config.toml
n_layer = 13
n_kv_head = 10
activation = "geglu"
bias = "none"
init_std_qkv = 0.0177
init_std_down = 0.0
beta1 = 0.95
warmup_steps = 200
schedule = "wsd"
decay_fraction = 0.704
decay_shape = "linear"
final_lr_fraction = 0.0
steps = 4889
dataset = "wikipedia_en"
MLP neurons of a small language model. Each row is named by its layer, matrix (gate and up: input weights; down: output weights) and neuron, and shows model dimensions 16-207. Each number is 500 + 25 x the weight over its row's rms, rounded and kept within 0 to 999. Numbers have three digits each. A neuron's up and down rows have the sign that makes its largest values positive.
After each neuron's rows, "fires after" lists the tokens most often just before its 100 highest values on Wikipedia text that the model never trained on.

L10.gate735:541533521512518517513490549538493516532542485511501541491489481483544500535531495511463517503471509502483517493463474504512508521507461461468465474471497490457493507444438520488489452537516508461481528489510528505541490463512526467492477479501515488512543496542510424575523473513453475480484487482474491458510492509472509480558503515511504496477519497525501503492549512504511506496526507490545488516527523517479498458508489473513494528489500512525520521491472481496493490503540523487505505521505467511451517485519493509536504502490443514507497501476527448473466526466468530499
L10.up735:477479482504494512477477474488501500517494462516484492463506477480505485544480522540492534516471467514501503499504521493495464515514470506481476439499470469501505485516505497489525508503523498508475485500477499502478505496493484532491487526473479483454514475501519494489453495524502521524470465497477446465489476500538525511505481519503459521490503462464513502505469508503516550495562463507491458527477450516475470484567472496540491474466454516495487540507467504519514475521504527506472496455513532512505529536512499489461491479510553504485451504489504555442531500538507494535
L10.down735:502444481493457496480515542482487494466491504485512494509512488510501495528497483496532475484531491517506546513489498487515478470574516506458540450480532532525499495466544524496518500488521510537469494500471536521462527496507528497509484519514492498488528551481478469502489520486520430495510502505492493470465494471494536509512497510504504479501546495540497502516519514497548520507533519483478476493476501505540525499465512515463519545513500519506515504554484545507523530457509488450525451471483476463514482511542477536509505481501495510519500523460494490471462498478473524440
fires after: " |", ","

L6.gate293:519559483485486522453547561542522487553467481531476502462512495485511512489528495494505485515477517510483505494477518526477517483534510552474490506484496475471506500519507464512495523498519516487528504508455529460556494496436484512494513492513496560480525495504472505498556455484523502509512498506501486511538510495522507471513467493457530458510489499505493482499502532523526492523473511494495509467468517509481522525505498547480480524490481486461485480484510508499501494511481535493536531474479500527472484509486472563496498503510510497515507504524504479528515540467501467460
L6.up293:501488546484502475521480513482566495562514503553510483461502464501519471468470513519511492537513491497495472516468482516509536524506518503500532482503509507523494534503511560511524526506501491536544493472499508504494480462496486486480521476465467515504512463494500514516476478468496484506531510476441509495519474491488541456479476483468516537501513499504511498515502483485529505477469506486516541501525498518456458524442462493435477474518470568496491527530522517542490504506510546509528495490499513456514528468480506546499528474506517461487523465517535530504476489477522508552
L6.down293:471529495515457473467493511517513500546462497483468468530511502515486466532541485518497450428490496515512508509450527440467449502513519493510473508487525492492505529519512449511465484525465523520525484523486485492531495475489460483541495498508504518497506478413493509465528520510509460501577499479482499491497492513507504489478508490480456480512478474500501493489510532530523532497531539469497506536491500541502481519526510533525532512481488510470459513474469545480474482469483491501524461509496499519490546542453521464513489519494528455489552560506510486518515496484473519451
fires after: "1", "0", "7", "8", "9", "2"

L9.gate34:500461536511488493507474538420505501523494536510494487518497514509505516497520431478535472523464485512522554482484508506500477499504494501481506538509502498465533486547505527512516490511466485518460516556497498502547490468537502495482489470473495489471479504543509483469532521521513515489486484490483488466531509505539534543481493467492504529527533520500546460551488470514518530498504472520511503500520517504488502517486488521542514487523541490511500478486516509465539512483514472490494482494453478457458509495508474468490480531485481512521544508468460507506487458489543488562
L9.up34:502482511520518496472447518427483479542505446515457548515483510485548473546494480504487490502520542451485489505557466495501500475524463517545451501508458470469524480505516530505465472528472475490505503536496509505526520496535452445478513473505490464479513494506510499500479518525496461511506476508491465489524497494525483497507533517512483493555503459518502493505466486533488530449469483551463510492445504522538507484479538508506493507515501548484509507521525462524546478501494512481477550430505481520506486564517507514476515488507511472533510485474511470468495486491530450527
L9.down34:539485465499495513470533478528521521482523533516506480473506522518476512479512494518499466492515482480488472530507521493493505494555494530514442510536463444490538494490545503495525540534501512490502477558483487469489487514503517508457528510510470497492517477482494502504508515487474471531537519527510503486530460538542525543531497464454486512512519516447486528519505472510496535506498518497514444486516493476490480504468488501465541504514504509492480494480486487523464467459489535550471506491557482488493472498498508486470527523483475511492487491399465545509547526525452484482
fires after: " ", "1", "7", "3", "2", "6"

L5.gate256:441535528512484512516498496451530494529543508542482482488497520500522522434492521509510498513510485510492478523477485504526518492416503520513488508538466500519533485491508482478492501529517463485517512481515512471503486468481495502497494506485484512521485533500498482467516525514514512481517532541541468519511514496463489508468465509473547537516531512579534512462512539499474545578494507519489487503495532528477470510565481520470515468468501515530506471503496471532493516502508485540519538502487474492521465520514471527502495504551510502485492508496476526529492518510494459490
L5.up256:488481461476543564504507494470451507505526500494499482571518487507484534477470487503474493502470507517504497508491500527521449461481523503482472492515501470469541517529565519468495554479517504482514471527491493527487451499485502498518459506543503512507484544503499483489493493463460532453516503498508465470496512506521487477492472483483489505464470479474528469482529489476457507532476504512516479532505479468497511510537492492488523559461524493480531459486493541521473481520510490498492429474510484476483510503516515508511511493526470493459435502496489494515475471541555493487
L5.down256:511543433512498468478509508462525473487480450512499509485524482537503479502548494489485455524564564501500481502517545490502477529465490520547526488510505534488520475487466496490491529495482461500541517503457488512528535530526490447480484490489487534476494481492467525468488491518513484524524477481476536472483521499499522469534541462513471527516482477455489479464517472504519521445513502450486480507513479508528464517461463499493491445499512473460444500515491549501499473483516520517499502539510540521452523437518493500491475510535488484506560532502501498481501500518544507452
fires after: "0", "1", "6", "4", "8", "2"

L10.gate759:521476457490499509482516536498501488501523563521496513483494526499503485526524520488452539488515492508520496486547454524513463549490521477526500480494477507504525468517571537507543488485496530514495465473493476513516489501489491529471499483513483498499458481514528450506505497512546562523495537512510478470486494489523447524479515531509498498563452479496527461489503537533532506490520475482484498497487535476512499524504487498499446434470523505513514490504513466517529487524500528519517477498544532514472512478523521499493512472506497470515457468490479508494498481563501470460
L10.up759:525470515504455524487516467464506471495457517526500501483519512492501494460553494470508461503481447474482501486507469511510476528508512498484555442490467483508498538517482478492526499476509490503481494496513495492519548475491520485512545490475505515501527534499515494564483510487508503490481506521502534479530500487507436514475469455523510481524447505539513450492504513495556488535491498531510499514489513500539499508481502530515481467463505511522513502507495510493487539491523485504518508504536494537500494510523516475525493485503495513525486531534490494508472533503492526498
L10.down759:508485474491543501539531527485546481533508479504507491501539511487486509489491512502491515515524539563517464497502488486474506512566501495514509482505556490533495496499494505541563511481505539551463480493485499508517526517473500534494526504507511512472524526500518502487515519481551521514505493462477454526494525455526494502478501521440473493505452566530475475525511467507488551487486505517479466503505469528557481528462510505497475509492555475502489437519514508486493520507513550525539520509514513464509486483530481466524521510481487490503503510492482447486516516450496505518
fires after: "1", " ", "9", "0", "–", "6"

L9.gate581:494471450497520473492528505494501464524510457483493501511560488524472482529519489512519503525478496474478488459497512470483513538559495480427528467516504481487503494465503503464475480536525516506518523494516518508546541487515483523494477493490489525440495503512479481506503527471510448469546527455468506471534491472509498526493525489495505540522494466506480475503445493524520516497527476525516480530506514488476504535516490524500504477501510512475502488517477507523535475529495480495481487483483494516480464537515499496488516477482506520538493468496527545491461473476507505536
L9.up581:531504506465522502491518522481487496521515491476504513493522491513515477475513460498475482545492482515484489472497496503495520511542521502460496469494507485484482517481486478509496502558502508497493499491507517484506502471508500497502485477539486483479483512466511525489493510474535481473526459516445526485553469557543522541488492482476473502486541439505486508451505512524539499468559486505505474538518509537532522537475480469549478454497520504500525532504484501480514505560486482512509471483501510450472471496533466467465464489473500458515517514510517506461445502459475482532
L9.down581:487453492488484492496504485461482483500478484488517520504508498487487463527526510487495486502512563512472499452471502468481521471596503529371467468512451527478487499497532538505477484504544509536514501529509480474499503493501515486492492463495489481479488518484528524501481518503497457487514505479534504512468520512526505504478507527476506562509505487503519497482487491522491484493499501481510512503494535494492521526483493493503498507442502506483486504518513511525474551508517522484516494489533497517492512469502470517514523508444518500500538500510498508524473479487518504485
fires after: ",", " and", " in", ":", "s"

L6.gate488:464556465531491494509482533522505496562453505521504453526507450506517510509505501482486480481543515513529494522488509495504469497494448500482518481500462476469514519510533519521517524529519509496497503530477546483510535479501506505486511521476533471469486481496508482513518541508474478459484467517501482513504496473516485497471444490523469463474510481479511505503485553460558501517468525509463531474502471479522496492505503486523534498512472497473494477487510554498483512522503498489464506531487512492519505466542484499475485490497475447443470502447519487501487481535488474471
L6.up488:489539490512503522505522511536502510508513524562537519489513534530477503491507487504498490537532459453506541520507516491541482504456482545499496489538458511474517502519507470518535516491496486443541480490516501487471526493496495480532466503549522497464479505458491503526497509486506489465542491529516508482491494523505502495485492518467488493503540484469533521515471512524495525464488478493520542503477452473460535541496530469490471475489472468507506513460495494558505532503517502494465500532488534517504520477522517490538471458541423473495465420491494508526516499502504499501
L6.down488:500554479497525496501544503467477486553477466478521459498500497505514511519517497500537471515488522470535523482468528473494506460492502523488509517497476455520533501547443460487495467515479494546531509535507466504555538498500532490490502488487521487484480491480499501494525489555467480488512491498496537512491497501504492494538473453548510483503483455535498486522519516500517498446512478465480465488496484542479433486508564522481526511429476488447440531504503522510496503497498528505483504501507519482493523480535456538474460484547459509531514549480506518559489504511491503469
fires after: "1", "2", "0", "6", "8", "4"

L4.gate109:451503503494522514463469469459480525524498483464495461500470482525533491499473504500496489539514480515501464502507520484470481456517483519475471470510517476515532482531489479502474497502505541512508502513528490463477527435454496470532509538494526541489478495475481462503532497475523521491508500516527494518518547432484478457513507497557502501493488487492493541470511501510492473500487534502509493532504510486498525513474506514515523496484473504484505483465538549491477497528477473491508448500513488519514497485525492501528478489524487557479494506490537448517513471502491479541
L4.up109:484514534484521480496491469513480538494505516483509490522504469538523451470520502510472472536506512454507453531475525488476454495483493484476458485488479507531494464482511521510520511535518507453518500498516500442505483455542477486496516503480482483510495517486472534521510500471526453535497480482525482534519517477492524496493489472468459494490491502491468513477566481535474481547514514504465497534471486495475514489509473482505516505471493501506468560477477510541462506528531504529505471466499515543489519494513488555489513492556444533489497519458493504478519465521522500514
L4.down109:454545461489501512491490540495503493516488500516466486491558536488497515471552496529523520446474455526509525503501508529494473478465487524473507546539502450531497535511428451503503489476496530478583462509472484498502497559526483512481493509493494484518488521490499484474512478519503510503502519499506517521487528534499529493513501500454532494516523481532471513497499507507502555513526508514478490526534464526512471502493546495505489521496511443479507479522476548476479505494522483508460477494477545530448480542541500499483500497493539470481516544461512506539504505554497494469
fires after: "0", "1", "6", "8", "7", "5"

L10.gate348:480504475495501502495480465528491521523480499471506492489523506498509499519491485519490495512539514506447516511486502497538510453453569475485483485486473511419514550507495589463502512507479512515474473476454512494511484507496495532504512511479487498496513513506478469466461468502516524506501521499487514498496469475505463476495524479506561531480533547441465485491482536537488510484505511483519470550513479561500485497549523507471533559528483495490505480511498515483508441532508507541491543483494516469442519571504496530509492490504524498521501466493496543525554523509523505511
L10.up348:469449490452470473504514513494505445499494523472505474528518474514539531481533465519534507496480536460498470501486497515481480509484478544518514486493497494438503525481485482498453497483449485521489529499478486555511475485489487493472508582525489497487545473520491494454508475517486556496489494520505478513501525530489545503485528468488459492495497476465494504510547532482479485495539540481495529484501521525487472481535478546500538500504501492515520501543501494505513455503484505472478464496440500499494503519495487494530466494506521480511511526520516518494540505495503522495
L10.down348:518506511465526475481521565501490488464520444477472508517490484516521485498476519504470521508501516497497510513485533496494439490488491506451491559519524494500507445495478493483509502497499525493495523474533502509509530511512510506508504506474496513563536491493510494498536481494444510501515506484506494543520554472501491513466528512538545492518529491510503515510492548487478442516551516523463529451469523514477503494518515470509535467525527500558512489491522511508501485484503436480530521495432492487474525514514523465532471470512498451500545542503502500475529486514510542500
fires after: "0", ",", "5", "2", ":", "1"

L9.gate747:502462520470486487462473504475498479525511526482509470495532494466514486499498501533533492465502503496519477498470539492532522529458494503490507522471490496438469555492491523504514512437457511545513518505505535471509509488500499474516522508449449483515515525543501469471505533516480513483526486500498470486505469524473511466517457494511500538489510435497479488458492511538516512510512518493479530528527488500462432500486486523504520478531480477502526510494483491490495503525489469524485479456491526521457519474496501483464534462503481486515475466451507456489493478477501562484
L9.up747:493508467468484479476476499469504522489491487501519469510531495496513461502476473495504562526524516492543505544485513553514493484457517504501488530445477519471485528491492526506517493448478480545483498483492525486487550525515495493516486521491493492508563501505483517507497512520490525518494492469499508498486509490476498483511505505492505501471502455510491508511497522478519499505493495514493494490553526527470455481489470519508510476485513447529507536516476486489545481530499475456501516466485487527519527502495518510509492465506487470509479471510501485505527490487503494487
L9.down747:526478464464477470517508498507536482494524509527531516545467477508504509485533501517509527481513500452543542464488491497510464505475489472496517512544468504483506492503444511432514557482501475501449507514574511500495529472496513519558472519542476453478507498504468486502518507512488458530462463505522500494461540516503525480476472506518487526543495435466501496511475508513505455511531512503473549519522493522474490540506482490489506519483479515499500532487426513509505488485495478486514454499473531516448519535500512496501497483501454521497487506489496493492501510494515530453
fires after: "0", ",", "9", "."

L3.gate168:465496489467491535444495539485437507478495507480443496519503520490497503524455481510484504487529516476551507517520468494490498510498524499526493517553543503498486506525463526506494501517538520485509506501545488504533511537526442535506516554474530434483549513501487491479503485494451517537507480465527482506519465516517493448511529460484509540485557529452490486490464507473503531494538466499474517497484481531514510470537527493494472479574491515501525462491452526512504494519527491516472503515483499492474529439504472485457492438479491490499450465503505500552504498472509517546
L3.up168:490488465491523507521485528483453503528473496509486475507500443498538503496501506470475507485514495506521478483506482513464497471496484543490496463483478506502493512509427503513500495508480538465488492514471530562472453499489488548485513495448500482467504533531522516494535486508463510552497547473512519511541504484479490458497534477491512516531474505487551494489494519481475498492500529525476520514519521509546494480496496509532486527548512498538504520490485491486501470513509504518498491490496482494414505505517487494457528529489480485441497469526473464504501515500507524473
L3.down168:495480524508483519502500466511479504524512475467495580523472475501478492511499495478505472515477480493492504453502486458466497499509501527501514481518488494487522504472492467478495470485477523506524485494466470517513481491479462488483501481486500482531534578477507513480468466526501493481484534524494504491488480500478480534449523510480531516486472519476479477503432473510449460512482483539495505532518464495513544468503527474520459490519486465522503472518495531501440501530493526495510531508512479522448496481494516479525505462449507514516528491521499498441497547542534492474
fires after: "3", "4", "1", "2", "5", "7"

L10.gate323:532464458506508517494520500457533530496475478498509492546458474487489496521499503485454488493495483509475531487480530474492490489544511529505530512510476487501522488527503521534545490475438503531482466511524500492507485460475486457478500485520523501553543515521488515489478513501470508442481471453483471488497458479535538535507500480509524502549515511485517526501457459476534492494466577480518499451465540472500485501486516514505465493523509514482479455492517499490500503500491492494466512465487520450448477516508454475492489528515497486511478494506534532544523504514504459518
L10.up323:511510539499509461487450514473522498495507521494491543546484465513488463544506490512500467516541530518494529475498473521512493468547485502533499474530495456509509460495512530485501461539443478489481489456529473456499480486502528506478467496532470466487519513483483484473468458496469455544502526516520488503515488490512518510497477522529484484546507493498530481477522502515473478531519517454498490512441514527452490512476500459518444473483500521539518534505493503509560477493528494513488501473508537467496477530516522492476486493515500474586512545484480491540512485527475464479
L10.down323:523498496499457492508490509496508495500488525477503479503479483504486521515470475491505461466527469463478465508487469509509509552546496517473456517558539480502486507510481458524510495525442480515479463473509482560455471503480496501498515493517532483472530516523501534505540529488517519471485472505488513508479520492513500489513499496494428542541504520509499493519491500556494488472481496460508484488527479501478458483492514522532489513537519526522466532455511475466510469532491553502504512497488477516491503509477495481454516455508513481502521453489529464486540528492521498461
fires after: "0", "9", "8", " ", "1"

L3.gate345:457519497549511527501533472475505515493486524511534516498547487499490481494499515519528509498533500504508472503528501477500474487529490509467488485486539503507535456431479473495488493519432466484468507474518470513472519529483496462495530507496522521490502509492470495492504461447475489461495490482502504502484413503486499514461506507541536464489491517519515501468515480516466479454474510486537511527519549479491519492502480480553455451489516471486500497511517528479487514532536483515562529487523480481486464489523444496522474478469472510511526503524508526544497472516482468501
L3.up345:455501453538519510491535488487525464471473514510499514470504521560506495459495562521463548513496507481476473474455470508519472486497482482492513504499515522476510486503501473483559461540460510479506494450514490527527504494494490487522517533487468536448506521486474469483538465474485521502493511483529454539510482473502522489516527509539556462508527500542504475510488492488466505477463513504485447459516490479489502455494499467548474499540547502537466522496521492504467505496459512498522521522519519472469521492444502542491474450499390524513518501518529546461527503484528475469
L3.down345:491495469501508477482534476509553499523489464562540511485490506499486513496518525510454525466509498510482464530495508501455491541536544501500513573479462530476458515508535460489512481485457474529493451475510479508510529466520522487495502528449502530543496474517516549483501492524476553524507537522531444522489512504476502494495545469493497507501495519528472517489478469486448477527522552475522481492441539499512477505536512500527492547494511480500529510510521514466522523483561476507525502454508510439491543498492482552523499516531494522461517500484469491495556491497483496503
fires after: " ", "9"

L3.gate177:512516501518535526465532579483497468482501512478507543531490532504523530499465491542503465456542466505475514529507512519499470507518531484476486510515525526516479469493532489513507482511475556553476506485457519514491497487513514498523513478517528470514500485463508523518509506528502449521458484505483471457495510519516495498498515485487493499482471447500473503510532496488501549481477497514508503479535509501511473507527539473508508540521505567515528518448490549509512502489510530525477502495475474484491502500426528493497521483482476535501457451479501527504522517491519489504
L3.up177:553510476445480499511486481471499494492489546529496454539457544531504471475443522465481483480537500488511452566496537463480517521516458485545513505521508488419526458528503497514466482552517516508541523457505516523475509516495452504473536498466525485510530472475505547537491511484528518522482475473489485474514480541533511453513504485491495502486517484501483495502517501502527505502462473549477526532562501490499488469519516514469499551505557498486507543457502495509499521480539506481486506415506490464498471517488541501512521491530501501486505544519484531526487500498531474545
L3.down177:505485535545509490469508476499467505530496462467488484484501532492476493543433470487465490496516534506508485495471541467475486510498515538491465485489499493461512502464525495484501536519484519505517495456531483481486565525465499468516498489503511521507487485521562510440510505495507519523460473427521487505522488510461469502516486515514511490485512511550535495463500501494483463525496505494507533525467513502474471511479503489472503526518509472500471493445496527463461510465495466522503469509539507496503460513528503503522490464494542533498527517504563480481522491487470502573
fires after: " is", " was", ")"

L5.gate409:473494497503497494494469532519485516541474507504519536542498497516542486472492505497481523540514512513480500488466465481511534508531482490533475493532508475454537520506538518524467516524484504507487533474540494496444477474479475495482489482495483463515520529483495484529480500469475514493514519497464483481529461486496494492436497507448484516466528474531529518509529541494492481545481461535505540494497516487520505452503529473526496507470484506469481518487482537520483479522505477471480487488471504510483488473509432482506498463499460510479422456489464517518491505513474519457
L5.up409:468521548481507495471495466526495505536474488526492455521526522502500515515537565513476517492529470488503499509513478474505444531479525515462466461521500463487515499511495499505541493471466520480505494542498507439516510461496447495477483477508527530471492490472505477461489478493462523470514479531468505536543492513514503517459487503498550522493477523507512470523463507528515529501540520466477448498493487491498495502491471510472542527484478504504516532499541532493491521486494526485479516501518511521513429511483534473547479483507532531476488491465483503489480488541533513472
L5.down409:494512487495477454498508490503505462511469513463468484514532514456538508442505536487505497502530544491459478497485509515453533481488431505510512474519496442525523540500462503520534493467512514532557503470437492543491496562514479482519474526502483499490495508494501477526537489514474477476534484480513465519519479501534514501511473456484468517500515496515491512477541480497475547473506474486478505486485517509518523479531510468510488507521479534508470493493482486494488470521527534530511529481481484506493506551539525505506476536506485493517520496449476525520497503502452509472
fires after: "\n", "6", "4", "5"

L4.gate415:518507481472500519496516485502481502547502510511477518509500507465489464463438507504478502499539525494481460475485489446444483514464511507458490489469502518501480477479503484512510517550486520516482516476504537464501490531508502484487517474525483503517506501446483496527495504541521476484495439484502526484536472487559486489513493490474550542467555494483476518510495457522509478485448482523471521513514505456472483520468518489499508507480499503479518425525548509509540540485505532488496462498471530493484531533491568505501515475483523511504432507512490537497535507489464534536
L4.up415:464487483437508510469496463516468478482516484518466557503457497498535506551498498513537511476528478510519453504532511465495487491508525498495471514493525496508500465496484483494496525518467521474483514513518557538494454473493542501496514441513507511514517528487481512493474513506476552509481484514534522465475490466539470466486517509521528486531503509514537541516493492497478484484462529490532543515466475514538517526516507505533467569475500481516472521479533508490514507492506505462523508522501452514518534515471519501476484511531475489545486527470514548508514475532465511532
L4.down415:501483518467487489488541522493500491502504447460482522487480483456512498491465428488534523465504488503498516522401505513469480489508484479477455450500513539532495508486506532493497545506436471505517503493514463467510536496481516471494534483534518534489500491506482497470502470511488533477445483509558477462524501525553481477515498530483503499475509508485514506493517509502476487524503459516465480503502483504467482502493496477495535491527442446486505495517519521476484517421467517478522501463476487476488534497520553497475541487504479507524494486501519479515524489493529508498
fires after: " is", "\n", " was", ")", ",", "s"

L3.gate276:533507517472500513530441514468505523479490492508476512518489469499523519461502525459494495533526497489502481493492495476472517536490461556522480497474517498513495515513518525516537516520529464510481497507449505479505502526469508488540472553491499489493507513484509499534550560539478535504496542507507497498491473492464506519488528492443503475499512553463534512512547466489495529504485475448477508535529516496519491470504489502510531452531473557509512496512506485458551457480527516492519501501440507492475504487512493496450526514454518480481513462472519513490487524428548482443
L3.up276:506498464466547428520518524508502450552491480475440514548531487527496486507507517514510504495470499528493517475487466451533492507510508515480481469472506486476488516500514461461501484529539519490496526488525503533458523468490482493500485498497478469470515530508499505502499528533527538503519517447500524515483478525494495532464490451507478531529414482543517458503500519514499484508482479508486514495500461470535490512491492508465502452463481484504451523490526532453514506522516481539490522512467472525465509507485499465517450491508507515455528511527490458495495479509499489484
L3.down276:479523461497510452509528487459445500521512483501462531512514505504519518513541487483479520456508499487471494494492496544493478498555523531534494456497515523474528531444498496522533515514495500474473478483514493493511524533536461520499499514500518497501446553505483553515494524516552504509561522521488462501530481439537509483475505453497498498531445472551511509435483507485522483489497518511522521517467517488502535490532545478517490510506507510497478497478503518463490510498520521527466483503502525460496499496476525507502541538456488489479513477512483470508480515494518514514
fires after: "3", "4", "5", "6", "7", "1"

L4.gate803:485513518539478501525501507517488495528479523481526456492480499492511511486454535490463550471467466496527488528440516504512495506510516521496489513502506479541494489497447466460517541460503488477482506499497495502491482542450528498502460531465481497494473505470413502464526472486465513482454529478551463468497457479512513558489498473512498538486528537513473481491477505490527498506482469467474547533523525503490529492514468492497476493533544530520490505510569482499510478470525541527503508473523497462490519510500492471460517514493475517480501514488536466513502514528518509497
L4.up803:557513530499503546484500499484502476501500560505510502519489494509503545496493507503531495485494471493534480510506513524523507512508484510471511527488467481512511485512494519488464496536452519494453450438483519509533507447484468490483537493522493505463539503477560511469499480480505469501484470519526539500472478467474492542559483462526522512483517534519467499549495526492490494495510509503474450527464510489477494500540510526482527483484507485452462547456506486512471486498556535468507498499482554464476541474529510527491507514474487498498541515493484509479483480514544487502
L4.down803:483487497485508533470492501495479490499481512468544481531477481537465505512466468459495482525475525460503513484472485502494473476480539486522501515505474523467495539475534506486543485494461468539482513507481488490523491456501465509472550543448470492478458477505548514458531542494519515485537509505517502501493493487506536505559517515449515473485532465504504531495514460487500491501481546493488540439507521490498500543566526482497470524527497492483535505483511495463513497497523518516514459481484532470511504479496487519483505500498505483455483501527495499474447519463506441496
fires after: " ", " pre", " P"

L9.gate691:479469542523526512500450514474466482504492463546515482465476522462478497469508444480494449505489498474519479484450532531483546550463465513503475509506523476522497523526490490552489519521509520502508522479516520521452482517496512498543528518457490461501517546523540548476506497520465518497520492539498507483506554504522465471496481440490482561496503539472487554489485491502473474466492468472507461502523472472523554548505480505472496509499477460494504479467541500490449487508558496496495487556503483461508462504512488487502495527516481520491477489476443490510487531496513573566
L9.up691:511484517525472490479501461495483470502470484465497515506501504524512521495512540534505485516512487552467494522519502451522497489489511491472497535472458484483515481508500477499481526545563514491472523468467488487527466527496488511458480475518521481522467493514490486497461509508524519473476517459501499529489504503484513537532499496466457512495496502489503496499487516500462477499492483515529465541525510514493497522517521511516492494501514520482541526510538498474469503490470482493517493468521478505475471497533529465437569493488451475518521507496544512510521529470500475490
L9.down691:466478536527463485502564511564548505510507497502477515495469466519479507465511481504449523519466506526488482513530508474517518478494509564474481530481496497541526459462516512490527505501518500527486496488543496462474511488496471511448471501496459474520515475462496485442492501489505519459516493509537476499526533516495533505510514449485477509514462506447495500485482507469488484499489517531492478546524483506519506504482516512472533511475475484491531518497527511480479506514490488470454501511487496497464508507507553554544501515488467496504487472527496513504507536491424498489
fires after: "5", "0", "2", "3", "4", " in"

L4.gate381:510533457474483522498505482467449537477459490470508479466511444541513474500440560487486504465528494489519517504485492479490490510520528513514499489496493511529506517537515496505415517463462528446527552472470478499522510450476541549482475504483470487493459524488492496472509510503500477475484509484511519465495465535466543502535519503519523537507539505523462531534529461511464487531501519495518499483497525506533494470513544494513497483516529495516472495493540520527516480518519520535495462513479499463483573476496475471499492487490493503503539454480486469463512505495510413496
L4.up381:496545504454477456503511482501479464470504469468506487500475443510466515545484476486492497506496459504463498491499485539490520526491489524500503487478521468556523510499513520468514517475512518557534528499506519466563516529474520524456474555509486517447477545461488499483522518493519490474481446508514489504512484520527474508478503465463489569494519525528481523486502508495483515494487526486530503502513541502563468519503496461469528491493528505464500509510536531486537473481461443487488500497480511514542486515472518537465485529470500499471483506509533464494484480532508480512
L4.down381:521512510475471496481505471480506531520478527456536496495482457531475489513492537516448516464476511482508466534549465487472504472529490522531470500499463472514493544492522494503515480499508502513488496502485479491494458521544509502510530549531493488499515566494500537487495530508486491473534515492546512498497485511486488469481532474499459535466524526483495518505509503530501500494539551524517499464511495441512457482540534487502502563537484476482502492465522556507527505510449523557523482544478494514487499529454498530508541479480476462505484506493511501495445494462515514510
fires after: " "

L3.gate734:558530501472532473492494473516565492488502487476533510499524452523458459486472547501506490526467490492502493492512452511438496524496535498471493491529547547555498516514500525450496491502503497518506490506498502458536496503502514489470453531507484499454461477479473473474487497530471512464478527482524512498472520495500473510451513490497557514494473531543525498503509498509539521486466535487497487518500527479509502514537489501493498486455472502530474442500506551496536504475558505486492519524505529489507517527494526500462512519473493500553498477487488482471521456504484472494
L3.up734:512499524467443502512490488516544527418502527506539526502519541467508528496538540509505476478544521493504556501459466517494496486558503512494509532482472560468501496490532450548467489509499508498514496509522521477515479484500494509501529475487486503482475459491540495495490496448504531507498506542486473522504564437497475516499510477508515487480487529514481472489497530541513481487534540482478480513515562433537538478510482498522526504452466504478468527490449511503465516545479550492476491492528514477504477521504519519486507502430512514502488509482512460492537533497543481515
L3.down734:491545461478542525462499507512496519522523513481484490486493516474476526531544540509515460508513542512469515499514516449519549533493476516486530519534506489525524499464518485482505485446510443524500519523505490524508505471492450505500518455510545511460457481482523481497507506504535488493516534511494507503524480501518462522545508516514532532560487493527501481430529509489482482532493513457513490485465526472525482479496533511450501541477458507479473498494536538481509512503555492506481488538501561494482501520489513471483493499491499474490516548513460471492464512515485517489
fires after: "\n", " (", "-", " \"", " ", "==="

L3.gate15:525522526478516501526483519502460512502494512468544478522478530462524469473446475490513484499546500469471490511473528496457463520510500508508492506549520514511521519483521501508519487548496521514514521515501522492528486524478544468493550498512501529508472520533479513521475529503505502527522509490489528473523491455509515509511521458538510477503501489496465486495506487507513492475465519530530490494496494478493520491486537471489564562455481531478492529478533528499491501516507574484503491532502519521500523502475529486534525473513513501503498464524515493476450463486499472505
L3.up15:495540497488516533483450485500477474481469524485505508510443515483511510506494499535480487474524483469472494463539501461557533490506497488512492511524491478453510513514517486515476488497503490518505504505495521515508498513497520459509523497470493452493506470515494517489521524475489492484483489469491525489475480465519507521501529479496457520516505496484497461471459467487477530482469491554451490492580512474509514522512525485525514545530541477522509537455466528465465483482485521499531524495447500500521454511475525507510525500542508503548515485495473584543473508550511475486
L3.down15:539498495501520508462546522497514519467496497507505505501511493493483505502493495535494474466523540510457492564473494489468473508510504524499497464503514560474499542498494538473522503527554493548518503466499513489544546518472504488505529505521524570490473496510485479526538444494498491501488502408484525476498452533502517509494510512465500511477516510511482508492496514503489488495501486517508525520466534489489466488446504458512470542497439484476507472471506493524486531483525473498517520490474527480503498504490535487492497468510526554501503513471472502484508524480495524510
fires after: "\n", ")", " is", " was", "-"